Part of a small language model's weights.
Size: 18 layers, width 192, 12 heads of 32 (1 for keys and values), MLP 768 GELU, vocabulary 4096, 9.03M parameters.
Architecture: LayerNorm before each block, learned and rotary positions, no biases in attention or MLP, tied embeddings, attention and MLP in parallel.
Training: a variant of Muon for these matrices, 606M tokens, 9247 steps.
MLP neurons of a small language model. Each row is named by its layer, matrix (up: input weights) and neuron, and shows model dimensions 96-191. Each number is 200 + 30 x the weight over its row's rms, rounded and kept within 0 to 999.
After each neuron's rows, "fires on" lists the tokens most often at its 100 highest values on Wikipedia text that the model never trained on.

L2.up96,218,184,229,199,167,195,179,205,177,228,237,211,178,204,164,234,234,211,186,227,238,195,142,173,211,286,185,218,210,195,224,195,234,162,234,209,179,187,231,205,230,122,194,237,231,218,206,256,249,163,253,160,178,178,185,235,198,244,190,181,222,143,158,229,187,196,181,260,222,165,173,185,216,240,236,234,208,242,192,199,186,183,263,156,203,188,190,173,166,230,189,209,195,204,227,228
fires on: " Par", "p", " Length", " par", "R", " Pl"

L4.up750,196,243,206,268,181,163,231,212,162,224,175,178,187,223,175,232,149,181,183,240,186,157,147,167,261,232,200,205,181,241,203,242,181,202,220,172,223,172,177,222,189,147,191,188,196,230,203,266,240,236,217,254,227,213,232,248,177,192,199,191,215,204,155,203,130,185,178,264,188,202,211,209,141,210,208,159,190,179,208,187,159,207,193,154,191,193,208,168,227,150,173,158,183,209,183,198
fires on: "ay", "om", "oph", "ac", "od"

L3.up322,225,159,179,137,190,183,206,162,231,208,160,106,200,221,250,166,251,222,161,180,228,211,187,185,200,154,244,159,173,164,165,290,169,191,226,165,183,186,155,205,218,191,219,217,196,232,189,176,243,202,236,222,196,259,190,208,217,189,198,185,198,172,190,149,227,191,215,214,206,225,201,191,186,193,176,175,174,194,205,191,227,169,176,233,184,196,251,210,192,139,172,209,201,254,216,198
fires on: "em", "M", "R", " Old"

L9.up715,241,208,147,159,202,214,187,130,209,213,169,215,202,267,215,197,237,213,158,202,224,228,175,252,211,216,210,180,139,220,223,183,225,227,243,204,197,219,163,136,171,241,215,196,237,205,189,164,223,203,191,248,189,209,216,189,194,161,182,207,163,238,206,193,176,167,157,241,199,156,205,232,205,217,173,182,264,216,206,187,220,202,162,190,251,191,212,227,174,220,265,211,137,238,159,222
fires on: "l", "n", "it", "f", " most"

L5.up481,202,207,210,201,181,180,210,216,154,210,232,178,203,206,232,204,170,148,201,204,162,240,192,208,228,232,184,185,193,171,218,153,224,144,181,201,236,195,238,229,171,258,169,208,153,207,191,204,158,159,225,178,201,209,153,195,210,156,210,209,185,136,238,131,190,187,273,193,176,224,189,209,250,250,202,182,167,150,226,205,201,247,203,184,169,228,243,241,189,197,209,177,168,218,167,183
fires on: "l", "p", "al", "k", "um"

L10.up343,175,195,215,241,128,179,199,162,200,232,183,241,282,179,217,189,225,220,216,214,228,244,214,176,208,190,197,206,202,174,230,192,177,218,193,248,230,230,152,155,178,214,122,147,169,212,149,118,179,197,248,175,231,192,193,177,240,199,180,157,170,176,130,271,212,220,215,177,183,185,213,210,177,216,222,230,229,198,156,205,157,214,211,171,189,169,245,255,180,154,228,199,215,172,180,214
fires on: "w", "ik", "j", "k", "m", "N"

L2.up543,196,193,199,208,190,183,229,216,196,202,181,185,186,185,198,209,231,200,209,166,212,247,229,163,243,200,178,227,251,195,230,199,200,194,206,174,234,163,219,230,249,211,236,179,228,184,188,169,153,190,187,258,196,212,183,210,191,157,223,195,210,182,184,172,185,251,222,205,178,212,152,228,218,173,191,192,215,200,185,162,273,199,187,162,235,177,206,206,163,173,232,203,155,201,168,173
fires on: " in", "ens", " to", " us", " \"T"

L10.up332,190,189,196,201,150,206,174,185,236,183,199,242,188,196,246,223,230,212,241,224,212,199,175,138,263,205,174,193,212,158,168,221,179,232,233,166,193,268,243,214,246,165,212,235,172,197,174,190,239,205,186,254,206,177,229,197,234,133,267,224,128,183,130,135,232,181,227,195,160,233,241,251,196,214,251,222,193,147,202,198,188,145,192,164,172,178,203,223,214,172,180,211,147,238,171,182
fires on: "l", "w", "b", "om", "n"

L4.up605,170,163,232,180,201,187,243,222,202,170,143,241,174,167,245,167,210,171,204,266,225,212,187,214,202,165,183,162,193,204,191,196,201,226,162,156,225,132,209,239,185,251,236,178,174,150,222,202,164,224,206,219,236,212,194,229,195,239,231,211,256,211,285,225,219,140,205,190,193,170,221,216,199,190,198,227,249,206,187,158,157,206,219,236,205,183,179,243,160,207,173,221,169,246,193,165
fires on: "ak", "ro", "k", "on", "av", "ad"

L5.up387,243,273,193,197,160,197,190,195,153,219,226,240,228,207,144,178,182,175,211,202,191,204,222,192,139,172,256,166,264,167,220,225,272,180,278,186,214,179,234,161,223,187,229,210,206,150,232,198,210,156,249,214,188,150,184,203,164,227,241,182,203,175,205,156,170,211,186,173,149,235,165,232,154,206,205,210,169,227,207,194,216,189,222,190,176,202,142,264,174,169,194,217,183,192,215,217
fires on: "m", "e", "an", "ap", "os"

L13.up353,197,236,192,223,194,205,171,177,228,196,168,226,244,255,205,168,202,206,187,241,223,207,232,203,202,182,178,165,176,174,179,224,212,202,266,191,244,159,258,171,218,191,192,207,223,226,180,177,218,162,222,276,186,234,124,166,161,174,226,172,209,224,180,148,193,234,201,234,210,196,194,188,192,169,204,213,198,203,187,139,172,199,191,212,209,183,216,244,184,191,241,205,158,171,177,176
fires on: "\n", "f", "th", " and", "n"

L5.up269,220,159,250,171,196,167,170,185,208,209,211,213,211,213,241,211,177,132,223,129,168,194,177,212,164,214,188,223,189,228,144,208,242,190,195,244,204,199,136,131,199,183,204,176,202,213,200,217,175,168,258,223,251,196,255,242,191,166,245,210,192,196,205,229,249,213,198,238,222,180,227,224,210,203,206,183,219,186,178,192,232,208,165,245,186,189,220,210,266,164,189,218,219,221,204,174
fires on: "v", "ide", "it", "c", "en", "ine"

L7.up413,202,174,149,189,205,248,158,209,205,244,211,209,223,213,217,193,176,226,225,261,207,193,217,211,169,215,193,203,140,202,202,213,248,183,200,244,238,162,266,226,202,255,218,209,198,217,211,218,209,184,191,159,277,184,198,176,167,149,223,193,232,218,200,206,256,192,186,290,220,155,170,176,214,215,206,201,204,151,188,231,147,180,205,186,207,205,180,184,214,201,189,201,174,166,202,202
fires on: "o", " making", "ast", "od", "ing", "ch"

L5.up342,188,257,172,198,184,215,213,224,151,187,194,200,238,148,234,107,220,223,229,200,226,230,206,178,147,219,171,186,213,148,212,225,233,177,215,208,202,232,201,211,194,173,238,176,233,196,207,158,191,258,204,205,172,215,175,203,176,197,175,211,204,239,288,136,196,202,253,128,163,208,200,251,192,194,205,225,246,197,195,203,188,164,198,191,213,164,187,238,200,199,192,196,198,195,206,213
fires on: "m", "os", "st", "e", "l", "an"

L3.up119,157,175,208,206,206,231,254,233,195,230,236,219,236,198,242,205,262,219,187,159,233,216,189,236,215,261,178,229,184,209,207,195,198,233,198,228,201,158,238,148,202,177,232,198,194,270,187,170,212,189,197,207,183,211,243,194,190,196,219,188,188,221,219,204,259,171,196,173,175,191,222,259,254,163,178,143,174,213,197,170,211,205,197,196,217,232,178,229,183,192,212,140,213,201,149,196
fires on: " of", " un", "ah", " Un", "ir", "af"

L4.up712,216,179,175,171,135,218,271,174,185,273,164,237,195,205,239,190,223,187,210,263,175,195,198,193,234,123,186,215,182,153,215,196,204,260,228,210,256,167,189,169,217,209,257,215,213,225,189,189,202,193,203,216,218,147,216,255,171,180,181,197,188,207,186,225,218,163,199,206,259,178,197,234,214,120,193,218,241,190,174,152,210,211,209,194,166,182,190,232,172,222,122,200,244,246,170,168
fires on: "ad", "ra", "is", "he", " sold", "ro"

L11.up141,278,185,219,214,188,255,142,208,203,196,195,219,230,220,212,226,242,164,232,232,223,154,207,141,196,207,172,190,225,208,177,179,208,160,178,191,237,191,175,206,192,147,243,154,195,197,183,159,159,178,205,255,191,233,205,153,190,306,201,198,237,214,237,193,201,217,153,195,145,197,167,163,193,210,212,255,166,211,228,220,222,222,178,184,209,169,217,167,168,206,253,164,235,199,198,175
fires on: " an", " well", "ing", " while", "ed", "an"

L5.up710,188,230,184,200,236,212,201,194,161,172,186,187,233,222,189,188,163,211,174,136,203,169,195,206,170,162,218,143,202,184,204,201,217,177,182,155,160,192,216,221,210,183,180,195,206,208,193,190,205,215,179,267,197,212,245,224,196,139,160,204,184,192,259,190,172,235,209,146,168,239,212,171,216,188,222,188,234,213,160,207,235,162,209,192,216,160,170,195,167,135,212,180,189,196,268,187
fires on: "y", "m", "le", "ed", "ic", "an"

L5.up648,179,212,230,206,249,212,182,229,246,203,211,165,155,223,215,176,172,198,213,140,241,191,220,257,214,189,222,198,164,221,181,192,135,219,204,176,210,170,182,195,192,162,280,224,207,210,194,230,225,140,188,225,249,225,192,156,183,147,166,226,178,167,220,195,210,199,157,225,160,180,191,222,184,215,188,193,254,195,281,199,242,174,234,147,236,166,174,120,141,209,218,151,189,211,210,191
fires on: "as", "ak", "il", "ang", "un", "et"

L11.up592,168,205,258,198,239,143,232,230,238,206,181,244,197,162,175,192,217,202,222,178,253,185,207,217,205,196,143,182,235,172,234,221,226,220,217,185,208,198,227,203,200,244,182,210,206,177,177,169,226,196,212,197,222,192,189,193,223,183,136,195,116,161,239,215,200,176,200,209,171,233,270,184,203,173,225,188,177,209,269,171,242,209,230,247,219,193,237,314,197,205,175,220,180,227,184,198
fires on: ":", " as", " single", "}", "in", "]"

L7.up507,174,188,188,227,205,163,242,196,264,204,199,145,229,191,214,165,200,179,173,154,218,200,184,170,212,211,202,224,201,174,211,220,192,254,202,221,214,214,209,186,205,157,157,177,202,158,193,122,200,203,220,244,229,212,169,151,195,221,242,192,147,179,166,242,177,138,230,187,209,202,196,208,215,197,272,160,184,187,231,125,227,203,225,149,224,215,249,201,188,175,158,212,202,136,226,183
fires on: " $", "k", "che", "ik", "ak", "it"

L5.up143,231,221,175,207,262,194,195,212,227,182,206,171,214,205,216,247,221,245,129,185,212,235,181,228,164,235,203,204,215,205,230,169,178,170,185,175,203,222,204,212,230,184,254,221,222,205,225,210,173,233,166,215,208,211,214,225,227,174,181,244,222,198,231,223,181,231,186,193,169,172,193,174,209,193,166,228,168,171,198,176,233,172,193,166,166,206,156,229,168,154,192,173,223,178,208,188
fires on: "en", "m", "an", "or", "p"

L3.up280,204,193,237,220,175,191,220,208,245,176,186,192,213,219,234,207,187,214,195,221,200,200,210,167,194,173,217,169,174,232,185,231,180,186,206,208,182,162,170,223,193,176,151,171,229,148,142,208,163,156,222,176,244,221,209,178,195,170,191,259,215,156,210,200,187,197,217,219,205,208,207,192,242,145,165,202,173,193,248,237,247,223,210,230,155,186,171,226,213,209,181,225,207,192,204,186
fires on: " help", " sol", " ord", " ro", " prop", " sent"

L3.up547,269,194,263,263,201,237,221,163,206,179,171,207,150,155,142,205,245,204,143,195,225,187,246,133,219,213,219,197,181,270,144,194,233,211,181,184,205,202,198,206,176,180,189,233,202,197,212,180,202,208,211,210,178,186,207,223,202,207,249,199,160,174,262,213,240,148,188,232,222,175,189,239,222,214,222,139,220,184,198,179,208,172,205,206,170,164,179,200,208,203,160,147,206,196,208,192
fires on: "al", " sil", " His", "old", "ra", " gun"

L15.up436,175,218,175,206,188,163,207,170,290,205,225,161,143,188,163,231,158,209,191,159,171,182,193,180,194,223,199,225,168,179,154,157,214,178,176,199,184,213,180,164,164,191,193,202,169,225,207,264,201,135,237,148,191,206,186,210,200,211,271,206,173,170,181,248,171,190,196,192,218,157,195,164,223,225,205,176,195,234,175,207,200,177,195,192,243,221,158,211,157,213,182,193,196,225,198,217
fires on: " V", " und", "p"

L5.up16,211,217,169,155,182,196,230,185,164,243,219,213,167,235,164,205,174,235,184,219,148,250,222,208,119,181,220,235,190,223,211,193,229,194,192,182,233,193,222,207,189,254,175,265,197,207,238,255,177,201,202,232,195,208,116,214,167,176,243,235,171,130,176,188,203,183,212,180,195,195,252,212,224,227,136,194,176,203,211,216,186,211,169,221,247,174,203,193,199,206,188,179,218,208,136,114
fires on: "it", "l", "r", "t", "g", "k"

L4.up571,196,218,189,185,168,202,247,197,234,213,198,163,171,262,174,204,255,207,197,194,200,211,205,269,175,208,222,193,182,171,210,179,200,198,259,190,222,203,178,198,171,278,220,224,240,162,144,198,153,176,202,259,221,183,176,153,240,251,264,220,108,198,200,225,186,195,237,221,188,216,200,178,192,247,166,232,207,193,177,282,181,224,209,186,185,175,135,197,196,179,177,210,198,175,215,214
fires on: "k", "es", "ts", "en", "ok", "ama"

L9.up246,178,210,201,190,203,227,165,123,253,185,181,185,164,178,200,143,254,243,190,184,196,251,207,188,199,212,187,177,203,189,193,238,207,200,227,209,231,180,204,221,200,211,204,226,153,174,187,168,201,223,208,171,150,233,199,216,244,148,217,197,234,227,140,152,227,246,190,138,168,243,164,230,233,184,202,212,192,204,182,198,163,144,208,179,189,211,193,252,195,249,179,220,218,157,172,209
fires on: "w", "ess", "b", " so", "ow", "k"